Weights of a small GPT-style language model, trained from scratch on English Wikipedia.
Size: MLP 768 tanh GELU, vocabulary 2048.
Training: a variant of Muon for these matrices, 369M tokens, 11246 steps.
MLP neurons of a small language model. Each row is named by its layer, matrix (up: input weights) and neuron, and shows model dimensions 64-191. Each number is 500 + 40 x the weight over its row's rms, rounded and kept within 0 to 999. Numbers have three digits each.
After each neuron's rows, "fires after" lists the tokens most often just before its 100 highest values on Wikipedia text that the model never trained on.

L10.up407:547397517530527505453490525553485545466461418559482522447506588495551489521580459499493452500479482460490507521531504531497404416445609587531538491514505536539548502437595490512552510459527504529536444531502475474420531511433449451517540522398493503543511537513530520554485479513510490469529562493463477449508540494513529551496462481477491568459590509492516459489480565516517473570464
fires after: "l", "In ", "L", "As ", "as "

L9.up639:582602530475465456453506469498539516490492431443468436475505492539588550544425538486400424509498547515458474421458487491485478467506522442475433512521526548513622474546556507559497537450439470555451490498520445533490497466479466576499563516583458494436518510528529533525476505516471545503593480496510536390532502506534535448461541486434527509475483500529540484509500504493522517487446
fires after: "S", "D", "J", "H", "W"

L12.up274:540507506531487536473542533527486541442420486595530558554501520441488501520488497487535571557516506481418457494468431550494428508530536516490458446452522486545509509472509562503457455511461454533508523531493517488562480451425476470541475558527509511522525549509442494446529491547513468491524476512580437521540527475437520537494483562533475557451391499446493509517523492464429502538453
fires after: "to ", "t ", "be", "not ", "o "

L9.up112:490544440559511481467493507539540452482483487498528522526521491474407457500503431518483514539477489515457487525473558503540431519521475468463544500461525507448507429556490485421425457542510464489486568445594522497476495495517486539523486517455542470426495521528477573429516521543485500587486474551492497576510484448514494479524459577475507521513440483514506426492510558496407504537455
fires after: "\n\n", "2", "milli", "6"

L8.up562:600529492457506557495527461503552486471489494508459519469521473479524485471570527483504481424500533497570475544452549405498483505510484494500530519496503465554548533494489487520572543483443438502478466505534513542538583445469463483630557488527522553440484485500456534471474537552421483531487514528540454471475511512478439474501460510524475580530522553446470506506527456509442477495518
fires after: "M", "in ", "In ", "Mar", "V", "Con"

L9.up87:432511562518472501450482476570452504489450501560474516492465421443494478470535511482570509492507590473554458438512452545511549483542506496492602508422521478524513451482537504501476518544484513555471516523497563513555523475452452515482503479475436548439461524529520458567509531444466480515496486441507428454502474527526489513553477560487508520447493436498580474567448433577548477495459
fires after: "or", "i", "in", "en", "ab", "on"

L7.up104:526484508447523491509466480510439539436456488498487517521387490469502477551467480583533436482458468445472498479452476529562469496493557482484515568429458512578625470504472487535593519510448546473485507506511530462524504500524510504493546466545471525491503480460502498496487422458524544591499564524528505526407474574494515543540523447488489537484477413521552501514502540516520509500489
fires after: "M", "St", "C", "Sc", "B"

L8.up518:529506472482491483424507501455469514535535473507416512570487492528431546447497476452530477470467558535504486564467558512514536457508444498501508518474457485474426483581467492541542473468595494469482541544425467538462501481495552553513465524470591526518481548441526484475541528589463513532537470582459413565496594505526505445542500530506555504506508560482523481481505497569515524457484
fires after: "olog", "Min", "ess", "direc", "ag"

L4.up311:564499516467456501458604484494519486465493538505513458503523568493545491505477465530496449498463452402500479477494480466448446570528523606522440570493502509466515474511443510486452482431487510443443509498524537534473413471499458588505536502457481540504487486467523454519518429559469426508465389556495484491437541508549596515464574564518534492463558547525520544506448443456536443510509
fires after: "\n\n", ". ", "and ", "Val"

L12.up452:479504538530440512497532529497603556556534516539433513569487527503509570534510408433550460513498531471474539546509508450443545453540503553509508438493473542501461532478503507519503499466536487491463502492544530488472442519508505501497555548501458508446527510522500439548584499507440545569464569517455544446510432580495519498518539472481486541455459482518499463511505491505511444501483
fires after: "ad", "iss", "os", "Ass", "is", "acc"

L3.up293:511455476542596534494460510458605413514553507447500448508513486439479484528497450464542521532482526418512503543423536503517483502543499469468559551526471457508478536499543509463494465467521536502491559522473531525523471485544482491480497452478500476516448461447484437559507586506540555486472435470501462533462507479394476467522540520509464544535515495512512458532503457463488462424467
fires after: "\n", "km", "|---|---|---|---", "'", "\n\n"

L7.up630:474470495512394546535549488535519507476503581542525478533463451508558523527555551410471490436491545533462470511530504498452527484472485487466533502518430490497493474469523494522525511469499489532457572444578504499456527512448519489498473536559530461478487553521503519597484464520514501507539475628492479489588450466502506498560461528487520443533592508474518483501454492528494523500548
fires after: "— ", "al", "Mar", "Al", "And", "Lou"

L4.up233:490513514508457473502507518463479459540547495519549467520484504485464473494443607442566555481543503535518521474464454518525530545506567512489552556497454484483545479512478556528532435502450564554471473456487511471531442533458503485500524455472501583531478501542512469473550501425492511519531449503462477512521457557426564495494504453454516428501481482489602513463488563419458508548481
fires after: "O", "I", "E", "Th", "U"

L10.up193:562554554535429488452509463555585476504507450517527540459474523526507497443511496491534387452496458487556398517486528525499508506469517477551571476457526580561416531462524482545526440489544451504451514483491471480529504497507457516526471516503534539478502550492507478467507516513475515436545487473497511547550442476511498494561545476422581467545434509496485469521432510573500467480527
fires after: "os", "Ac", "uc", "pro", "ac", "up"

L7.up123:525530473516454477505436456491507548434593502560540523522462504504549546465496474522566588538528503471506472480554528503525514530510573526568525488474442527432492444539464508496569479465524404530597520455480451511490487462491424563496504503522508538492527507476499503429518474505453560508426556479521460489503544502520472444463467500491473461578440488527530523520511534520474397480492
fires after: "s", "re", "e", "E", "ex"

L6.up421:502490402505520437508530480456503531574535569465429482481479473424492479467447611480504482487478515539573565489461474514508483564546491560527522562466459490516514470475429576530471457540490531516496485514532537522506548438628516535552467499469401535514474483538464503495494480497467549524511508501468504491526466492487513563506465540441462444490513464477503485458477504455467511536529
fires after: "E", "O", "Lou", "li", "Ale"

L9.up76:532455550487593509494573434511541583532494562480511540522433505520513481502514518399530490415580489459480484534397474538439578431502532578441457590570499464561502468482489560524452453586463521593430414483523512495507485536506543459511495498518559482474458463464492531507508479491484494527439519495446515475479465452479508481524469486514496535528510458443563447496482522530451520451483
fires after: "Ch", "C", "O", "K", "ch", "M"

L12.up333:498520572498458448510497475523525488500570486546533453438515491633425510478526477449465488471493542496478492574475516430504468462499500499488512513508463561543512520494453547494625461486449507564505517449508476521429524567449525492467527556530544501550504574581505526493476438500445530477494503537491528524524516465492469452480537500587573528441488511521423474479579542462504422480471
fires after: "des", "as", "Des", "g", "z"

L14.up395:500481492528490517528526492446518482466581542473548471506519486468480513509570526521457511485460557478496564473401512506495458534483566495470473529465486530532466569499505471478543499482456450502535488501527427490531605468479465483504488426548504464468391416487462572553496461470425490509486509493458535459512437600538497559584464503591515541499473474493486499516486577427536513489444
fires after: "T", "M", ", ", "A", "in ", "ro"

L6.up433:496526495485449448526470437487484462497485530486525474485455541496508504531532476447557501516524459519497499470457469491479568518425563511549474548545482494514532497557477519485535478512505499555545597496522538496512453548558565474417445447451474490483512473554515565485569489517518474558483505508504526556417454576433424484482536475567494474545506493432477474495465538435519546508413
fires after: "of ", ". ", "Th", "\"", "No", "th"

L12.up438:469511487470601516471477505493550563503530507501506439462488417522518426497569508471552525510462483534483531479432517540491531452529508529525496507535493477553619456528542494407553431496478530506479503527454494473457521553502534463497565508564509521507495443517480483541414437440494529446474525524517525528541527393432543511513552554472569510477444511465525475493468511511443427464474
fires after: "a ", "the ", "and ", "was ", "c", ", "

L7.up706:514541522436591475510535466540539477466489479451508437492533547494518538497545516489386517499506544535470574470545484469415490483515515470413569566420448479485504513537455479488535511535462568473527502496480541562511523476484538521546505481504474480470470462476512604547468486502544574471434531524547489497505507550501417514455392517527443466433485554499518482420495494470502492519528
fires after: "T", "the ", "M", "R", "new"

L3.up564:525499454560497520489464586506536538488523469475499442501428497497517471498534463537462531531471496438518550572534494454463494553492475480447482467517522500426468484601528479519470495519554543477470566523463530500472535509526486460521516582485537483429517502470503481527468483523475505539468540475487546546482447548541562438580453518545530489553501508492581564538446484534468386458496
fires after: ") ", "6", "3", "8 ", "2", "5 "

L8.up462:522573540482564467550571479495492513550529535530452469496499421555472495513419554447455547481508453540464463507490494504489555470555444480497499496483473527464501478494478466555456467496450544501463374469505488578484465469571523510454471510498495556491518429428540443522550435487503532531550471460492451413474576473514563494494531495465464495557463524459543549510455493535499535547550
fires after: "Ch", "W", "M", "Em", "J", "F"

L9.up661:568439474519529511541499546497501474518533571478505529501492468450544447477505496499480535545514534466500472464477588491501590517515556490485530585482542537514565479461486503495464433439454510497427525501507395530523531525483440436547473409452552507507435560446494533458519525574456512492520500557475486568506489492441457448535526443495460529564539500573493533451494411556479447560471
fires after: "in ", "In ", "Ac"

L12.up251:550511419490508546536519437534505473459455480479455561502541470537508507459525530445501474497550550480482522453486479467574463471558508515433498467532446515569541516542514526503533471524505539464508465512483466602476542397499460435515490524496451538504451468530518510515483488519423514542534442512591397488494490518578492489522516522506568541563452541513494458550444523518578517525513
fires after: "M", "m", "fe", "j", "f"

L9.up491:466500538498518541557512567530491511499530450513478424455440501425465513477540496488474490564430575515484475469448522530535503456544525557498517555485487542482507460521469539488502532516504519529430421478471519523497478447480473528504503446468511565511522513534575514456512567447540520528507534531547490501412513584516444547542464444552487496495598445503482515496558459476512455526518
fires after: "com", "ap", "poin", "car", "ed ", "Dep"

L8.up561:497529482518482458537529473517525498491441502484561510534519512546549522530522515453462466516520469468499579500460564518496488491448572505580479446544492427470502493489492512499490548408427503470544476498522451442541545537557450436381430473522481479475453429544544429490533438484511552583437503501508557462520524559526499539485473416469496497473490528468475528444466578444523577487549
fires after: "L", "vari", "Al", "l", "al", "differ"

L12.up79:474447545536486502522477402453553494546502541522489463479518551479527443476458424497495482565527531475562488520537448536476517511483557536507569477464581497464493517571572511508542458548463464433573467475488493535495503512509428514437463485487484490504470520501480561542445494532536501571490496564527562550545497483521515489520382521556545419557562487511485476513505456498492485522536
fires after: "A", "es", "in", "at", "et", "% "

L12.up736:482542514562441498499514510506506423465501533501492485501464497455503568453481531508553455522523480508492507495557552444533500513471442544443534488475490550504490505502510510438556453541536526555497441520456478577522579508426468461534517527504605432566557382528490494491452533519440456398569481524520416466586517502515565447508532498476530540544465450413530538514507510482561470470488
fires after: "ac", "h", "Ac", "fac", "vic", "kn"

L9.up121:546452476508537511534472491553487482448505494460497478509567476543527475525474524471459490426542518553500522472460467553504493449582469524485482501511474540461491485504451533518391495496532481479570381495457430501452537470502533540538468473531458516442465484552558538457452469486495466514521521496524545527451608568475537511473465481558538495480493484578557478499494538561559438520513
fires after: "F", "Ch", "W", "Sh"

L3.up561:500488486434542472508489464537446463555598490437536525500503516503502455538529478500453462524473570484507546457601542511516532520451515523555455523570538452483555449548458513482504488491557441361498568524471509513552475519580497579503524518502532499541417501495471523466494509469536535447350558462513535483527533491546476510526537493517513486536472598493536449505513480412522551516472
fires after: "(", "in ", ", ", "the ", "early "

L15.up289:536468447474532533438526544513558501540530524508469551508490455471526471511408496524463562512535482509484562585465595506511557538501509431454584576449552525480528459518458538511488525542453434544476460504515475489542516447547501516510495483454503476507537417442488565451437509518530519512506560507531488520468501526480470505469506571469506557565515526466468477526560477551502495462484
fires after: "C", "W", "L", "T", "Car", "P"

L12.up391:494514510518559570456469557443427541524495496509479469542434516490534537442561518479487432603494521390548496458545565548493556457415475502487466459516552492509495422510478534472503464556459450546512442470545532447479523478516530529458474585527496560563537524546541395502517477546514535546495496433481509517447539477548494536506454457467567430525474510514495447561541525461469517545503
fires after: "Ar", "con", "com", "ch", "ar", "ex"

L12.up207:444492461409535472488443532499481500483526535525471530538550539463510551544481483515543526528500534456533482538410554440465520512480509584568490547487587527600484492510461550515488499467483423504433469464494501486534512555508571452494512530500378506463484508435491482477461498513517501515516525571479463462486506522497538381486552507378558480516507468440517427435475474518507473523506
fires after: "os", "at", "bl", "t", "it", "s"

L10.up246:468514567540425496484511434515490491552477462510489515529567548428566535484540500534537460448485560492515511428474509530452518532491525522501527559394547476560516527592475464497500503575528504494465501454501412459515490564481476482483416533423476520458471540493503549525500567597427544433611470517529492503532439446524489544493454484514505532559476457510471564506499500530544512463474
fires after: "ic", "A", "mar", "et", "in"

L14.up340:497550491468458521481430486442481515518606457548501474430507536463461485527593523469524509522484462517518527509528509615471505540488489498500495451472425519482572459532603519404494473499525526486511529450459549534557477469579449520510529547432467455560476507476442434568540482472510536449541544516552498542542562515506420508540462461488483523481533486457462487466487493509454515511521
fires after: "d", "D", "R", "Ale", "i"

L6.up419:501536508533492503494473474466516520412530587460508458457472508535503489496523548557516586535493482521483487489517509533483500406488552585527464493493539504489565507541468457501454479462570474458517506551495521559430533536437451482544512465457520471495476451518517491481491526524483503558488578459450495447491473416494543534463537482426478467534550478439528496513476466470484435432484
fires after: "| ", "(", ", "

L9.up386:535529495468482549506526429471561523516483491490531497430562516420540483482539529498519487528462506453428482521556429466485479586489508597527487468522516436545489545500533437471516444487469483567593460520485526482434588554476535476521532602503559422488507491495445526513514533519463494493529444537456502537516487537483518489524496508478514556530543473491459426509504497477516533559549
fires after: "l", "n", "L", "N", "ill", "a"

L2.up549:557571478533483561500462490478566464559503461504433535530464519539481475500489497528486494529442504570495465452445526468474501447478489506477525472509506578535477483571528525481458455462536513531503517568549526534567478470486503477452449453489458444519531536501545467569447436551504483451541530521457551567525583523540483539488487570534497411449538525491583486497458467494450526488515
fires after: "\\", "r", "{", "l"

L12.up536:503473470475434490513484430490486468499476456455586473491557517515492465495490459507526460527471419497577497469435484557535455503525504450470566474483466466480433483549484479484537442467534517426478494524521444490537460488580519476484546451511498450492554555504542456565538492506569520506531482473487483546498506564477473478531413480502512449543491531430530479474535486495526560534450
fires after: "in", "ic", "et", "t", "st", "met"

L8.up403:506499526523502488554603493491549518545513490457473521467508527459502502589531465539463567494619529476478515466486480494438540489513578579545480567431530555483563465540491533474441420485452426537519520440534488496530467515418556523534460476478510600451545463523558474527509478495560475445551501519512408391491507464415481553488480492581556496485475502455423465462454484478440505490538
fires after: "on ", "G", "On ", "N", "F", "the "

L9.up177:561607545484547506462461452447559563503473496477459507480506501458524448446498404526533516436516498521550490490435456535516515473486481524495503541474508534486535464614537450541518441476421441501533518548581441512432518603440473550444515473453490490465489505561500500540490532434464464409475514491506510511477428504564480474463499577540568487522515446517497547488517539476447449524451
fires after: "S", "s", ", ", "; "

L4.up324:515518490494450519457496575461475483533483433527523471551497552446515513465535442480464482553539458429531485487522555452482545465475491483484456517515485514462536505471549502461472558456470511530491544473448523506539440536504587479515467521390486476468479472500535484567556496511489567534466485473528525568422523479533504468508518527521486527473453473438514453567494506415512535536464
fires after: "\n\n", ". ", "==", "\n", "== "

L15.up546:500492495529445546490498479514485446464498577459491542493531495511428513431511491398512496492471563569514549483496458526546489489566479517477522496494489479536504549517473506573552530512530540560452456496469523518535482410475460489553490439486463462543421453513504548454466488472415524506426492526526555495511532588480512538517424500571472513445509521496488504470476476586548581494523
fires after: "M", "or", "A", "che", "m", "k"

L10.up92:495567439537510501542498465452499562482552420453442494506492545515522529443542561482518532550494508545563443501486503536568473554495553473486490457475534464490485461478452541521542503544478442469539494530519424457506478462447529505501504511441418494518575472495518541456463542530487497489480535438522543537530474522464498557467482538529354464516442542541539529595503479446446505516530
fires after: "e", "w", "H", "h", "Mc", "tr"

L14.up574:465458505472512522508570487486547540477480488499478473500546469555489528535515475459439483490513496521555582506558427478556560455531486494477483528533526465431492520510497535467496500498472565493520473539504494495437437493453513478487493415479446576563527471444502577499517498515473518522532485435461492432478480542476482500473588489498404508475459495480571452451511506551483501546425
fires after: "\\", "T", "New ", "O", "M", "West "

L9.up292:498504461456467471485578486488490587517547517538454505582479510444545542542530448535396502529443454484544556506511559563515527464553484537509481473433464473493514443525493521496488453512548470494508486484530495562523504522432484460528513509556432476538533452507471558427508485562509492494496484480492465483576504564467603535530560513522518460508476449503507599569500511491530462567499
fires after: "ex", "dis", "c", "J", "disc", "acc"

L12.up426:517454492461493537517446470498524433565481469521511555567489488563529425516515418430505468584497521540504480462527482530519532507479536453524502573514531504438485494460513504501486431477500445490517496487539611505521462523476447450392527557506436503512478526534495452491453515480497500470520496500497429460521556537517461520509547560505517541424497538500416474509443457508554558436507
fires after: "n", "N", "an", "i", "at", "en"

L9.up423:567487463492554490484577606501528463429395504464490515469502527463497469503480485512452460487426531530476477522450531509544529525507501529517461462590499509543397423553502520495500509451513503560557542558532513474585458470493510457451559491450485446464439542557497559484538482474484539452526515506453507485504480495525459457491421512391532469476438496492516557471481531445459495483506
fires after: "itt", "r", "l", "R", "st", "b"

L9.up642:486540508519539484490524540481511524469480480514463471516513506444488495528484466463515596561411473446487443505455458490555521498524421507509509492558528442544426455441501471507442475467533488520468579530482523439473499536520473455504517542506502506508524537508526477524512481510463474492462459486492516517493497484480550538511436558507493479490371605517470537544542536471472512552526
fires after: "com", "im", "de", "re"

L6.up767:495537566532489484508471424512435515471555460501541465550524513478528457537587489492492423441505534530420484500487519455493442498451480449522470507507474537545510500532539515545443447525531462552489529505496457478520475556531507452478425553478527525549538489491429508527523515420528489453505431480531500503502527457471526461438497443509492456521536555547477577554481491567475427487476
fires after: "me", "Me", "an", "born ", "o"

L12.up4:516472606493452509554543463511494481552516502477535510524469448425473478449525487524598496475428545471524466532500536542629530500517528509486454567454498484525510528484474450476496467498540428482506474518582506475510439549490474540471499485483511492455574506463520549484555449475513476475481576511525471562512571495564526498496506480473510461519465478498474564450447457500545411458523
fires after: "f", "n", "re", "pres", "e", "ce"

L9.up463:490543508560483517511483540561511501428556426496439522581522552534549524473498518459473520522506552560447470555427483572523489512504509486429430505504530467520497516474460471504512572514460550547514483497482496495454436537458541516505509467508514471527516570548537490467582499442493473524410488519540537477424463511496504531539519491513531438453438506539529473474469501468445528488507
fires after: "de", "pre", "re", "ab", "| "

L7.up382:492599632411465543434463451504444518475511489557498471528495512450488499400514544498539561499507484474463507467510427481446518525489484487490491522508523532511506477539466610529458466542541444537523447534465545472535529472473482491560467511495498489514445551487431523524450472509483499496474554444482481488586555523557507471438546544444430487537461524505507506558503482576473489490511
fires after: "me", "un", "re", "Me", "be"

L12.up32:463496532429495496539460514533512542567538490497410486519504485488596537481531513502612502502526609419488412501449493460489533467492492564508512559530479525468460450542501459542537584479479519471493511564503556523523543569460471512492539520552472530467447500424567460493486482530472440505507540491491473481446470494449552478570514427575524526517499466442493514524496455459405436472501
fires after: "ad", "de", "iss", "De", "ack"

L10.up199:518563490502440431475506469458473538558487492488524460468437478512543466495457508418525460532521482523484438525500526510523490535520488517545518512498543470448416464518537538514535546522429536458471518542509621525517474424472561521505508487438494461564491465500552498488450478522439533509507443529541325499536548507406567480492469448497537584506471507478534446506480481495554517482513
fires after: "ac", "spec", "er", "partic", "fac", "ic"

L12.up106:534472497454482426467494455536496456473481454465535511493463467534542453478511610459440578495479576442483481530538578428522468458533518529514482480562542485511526410550537560466506534521475562492553524554525532477513542519440469477437535500471524366483453475508510539448530569557486581558494570555467523453488488477497504486526513472471570520508556485516570428490478517477541503495529
fires after: "ch", "og", "ph", "l", ") ", "al"

L12.up250:434480440449421591454483467480524476408476530561495539489488538452527450539493539462530556483509546475532422507430580542594398499510520497435532482506520472566530498534497437566479498437505492480512537568450609485557528493468507549586562493529487514539588500502534541514469464503492480517506515475541552503527452511454514468534545521537540524536506470472454534489468471487442493428510
fires after: "re", "to ", "de", "le", "be", "poin"

L10.up369:517574552501499505539463435516526536519529459556504576544416448526434486519449505551438435479527555477512525463483499467539501419491521496467493477506476480561563548528436563425496523451503457536453575491487487490432414511497579497516480495507533470448441467475431493456485501523481505516495541471493503525435498517465543519589524467522528471488487534515505461564484598475482510507520
fires after: "st", "St", "sp", "ag", "Des", "des"

L10.up25:480520543500452512463490482430553548538517480532486503501498456495554501519446471514492460503473450504512508458455547528503532467506495506501439540405592522554526491525545479528507445512493446499498587483525451458583527518545453583448507554471523543486527525525521449539559462562567517447526513573452478512526505458517530470484556474517519550500521517500522412560569478485424479478494
fires after: "pro", "C", "dis", "os", "uc"

L8.up406:467490501534546532519578476564462509494478546457462487459532497502487532519497550497465443506515554460574543453506512464500489419633556528471525418503459520503488451510462500469452458537539516542519462542505445473380558478578522557489481557508473478451459523478506518476450474516489553548490474545496589533500532550450479534467490516484509504523522429481468568522543425538557443479510
fires after: "G", "Ch", "Am", "M", "w"

L6.up666:481431449542560529460502537460606455474504508491443443527497537523523445487472521482567528578479501563513554480502505530567484465562457507450492515488542549488502464540493435502474519455497431467429503489605430566438485535485586540529487562565460569521518464569557460468543489498511482489480517538516479526485496529538506482485542519507459476529542460487510571530543488513532513456474
fires after: "S", "Sy", "Ass", "s", "inter", "sp"

L6.up608:493541498561425466453462535491497517503483539554488576511453545466540470544485576444506508488455485562488510486444497417464527496586514517497492517539457569510538537581480474534477454503490487453525544512522487430507543528495491513459495509510503458524454493500550533517443541437549457487503448482482527464510509417514470440394494507427514380554531512438555550587488480482495452451469
fires after: ", ", "al"

L9.up97:521477527532458530459475538466492520460461502444522535484519530529569476538510503434472486442537489398508555487471503512521481505599584508503609476475558509493520497516478597484507504436496590464506438520518474548502515498459469477541454468391528447426552464571448507502535493505474475538527521463594541596453531426484542527580470516485418467502482480525521483495563526456469541459467
fires after: "th ", "-", "first ", "second ", "M"

L4.up265:440446499481550496519552501565486501586502545485460458451433496515538428545496534507505445515500431497562493467463548431474444521451513469469537548453516505453570527536520484527482477510558455510524520541510507513518509536558452555582541469513434467502465515508558509516502541492505514468450457526549509567608530503520469500499530503560472441487546480530519495482424468561476499517497
fires after: "(", "con", "E", ", ", "; "

L7.up494:569521490481506448448508510466475544468542454509473502516443585447524498452507494473534455508523463474516508480521516591530569538469475513489506527508522486517472392614492499441489522477545439455492538437625510560493464458464432465432568554513504534531571502485580508478546518561510535473471454425526544560564496480538509436520472462537512474467572498473541534510464488514468521501529
fires after: "ex", "J", "reg", "Ad", "S", "Ar"

L4.up334:515489527494542530477483520485465476503467557482455516523477466544482450478513507524476419514412471464563454540438495508459497486449534510496531537525525516517556490531481516518408562545461509499591471502532517551556545547497533538633530547490479495474443524484534576499470478543524511487478572476526437433500459449459455473540507417526535474489495487566505416508549445572500498521432
fires after: "(", "–", "born ", ", ", "March ", "April "

L6.up459:502449452443526505439450479551526517482500477566476535500485506472496533518539524437462445537420569539545554460432547476538496528502511529524468465451476551530469575537488484458514465410459422461488534529484536469495558472481523491510504566489510469536494538456530518462506531379524485518489453471517554503526571455549494433426517524479556487551553516491538577469485529469465493418525
fires after: "s", ", ", "me", ",", "ro"

L8.up703:452482500526538502474466484521522512424478497517478501459417453467502514553571566478579508511467570481482497541427543427475570472478472506485464501510516498460509441514464522533492515488481471524558498539546517507563485508459427557465561504543551447509492475545527478479476468528556505390429490518453535481523532515525488443449486519546572523491500505434568442431536622504527498531484
fires after: "s", "th", "sh", "p", "on ", "s "

L7.up61:492519546515543561520542420484544493445510442445474553515498544503585498568491501516512420445498514532542543552520495464501477576527503416456476568503551524524561528461474375420566473512544487531525469468507481488502402546448491486465524486497499563508500503531489477514457558467472579507473539470516434502533531516447482504502502500431469460470530440529518472579519526397520460480452
fires after: "C", "H", "L", "F", "Sc"

L7.up302:424519520468528573482467465491503464474423519481544419514500358478526500492520590506500442541455511493517541487426480479527491478583539565509508491470464478508476541540461499537538519484517495522539398562479507504528465488552550489493479562459495389426503499475509557445468433504503453442488487515504451488454563499506472512448482547483516542491519452496588513564512502528435528522470
fires after: "m", "c", "p", "s", "sh", "st"

L6.up724:534563528527562505540522459457560498544495578491539432440532463461562470584499631573505522540531497505429540468507540497544439528550530497503531602450478487509541524522520539509515466440518473514518458513513407485450504482528494536496451501496462527444510460548398538469515448477463539513499468523554448486460482470501503551466497506431498513498478463420496484489561487488428471495482
fires after: "W", "N", "P", "a ", "Bro"

L10.up456:556470523628497515453549491537536463475503489441461534448602489517501502519484535564469496468519509433466459426461514486512458504535484519458491448477481453487523533457468395484474472466494496514532511486543522512450573492547472486563577450478486483510519560543481513494546475487467507522564490563563472538558524439494468502493437536481451500542503577440537519515482480408491504490554
fires after: "t", "int", "it", "end", "cont", "sist"

L7.up448:528532478561480534467506492524480450451610457546484516561531520529498441509472553401485499537497479533515502458500502468537515561474577482497463515515505451534498454464512563484549476464539514510544525490442525392442545489522422494501507539553491465535549545550524511402567537530522487505479569525546584512470475468522494459439413474499442466490471508494491542511464509467523501589466
fires after: "Par", "wor", "Ar", "L", "tal", "tur"

L7.up579:515542492529496501440461502486499463553459532449473496443457558550474457538586494532462485479510555530534536473484516530434456434516476478590482561557488514486521480502464533462529459522490421526529492525486460463406508525551447590563446473491555538472436513467488485463483528505574500473436575565506517430480529447487515504490503516539506461504520504504517464438527456592538456474510
fires after: "(", "17", "the ", "18", "16", "15"

L2.up501:484555520534516539435508500481508556513562511552459448485535498438445506559497504499520473551487428517485548540502355548486494495518468530432528495472503470484512362564532444476493486445543556468542505555453472521470522458535524514506444518501520563537512507461581435541566531509478519518491514584470418548482525470504489439543545527525496498509514503461488475485504505449540475485490
fires after: "\n", "|---|---|---|---", "of", "a ", "in", "Rel"

L7.up475:548508513512455485488504493523496553518547562574467532526571582515489453451518559509491408420505416467464511505501477468516481546500419520464514492475470483467426499448423482457496550497484521510500532488512493578491541469519534545484501454515496518527451421558530467592489470473473527505531473501470523515651528490538529437482533589483496495586455482472495508526504518444548471513444
fires after: "ex", "in", "cont", "ad", "t", "includ"

L6.up234:579505526558440536514491495494533509488564474430547502513528516526542452491507463467497535534546465511457503553457459502516544520478520522486473515527537502466573524499543507490454499473430442474484554446526489480479461576380577502467460519484428501503449565506442427494498414518435500513492526549493478459517485547444498486535489527454414479482539535515506555460463540477510528540525
fires after: "N", "Al", "al", "L", "Ale", "On "

L12.up719:460459499575481489477565561524516506475505488495419522466503425525505575476509517495522536557473484396563426492553535522589479494559551476558457507471614434598513468510475417501479484476490424482543491500439467504523485554535505466523447494489497575497547443478496516471516580483521452447431507470475459438486543509513510475495490525486411446525440508442506533520580485520466512565531
fires after: "w", "e", "att", "re", "f", "fir"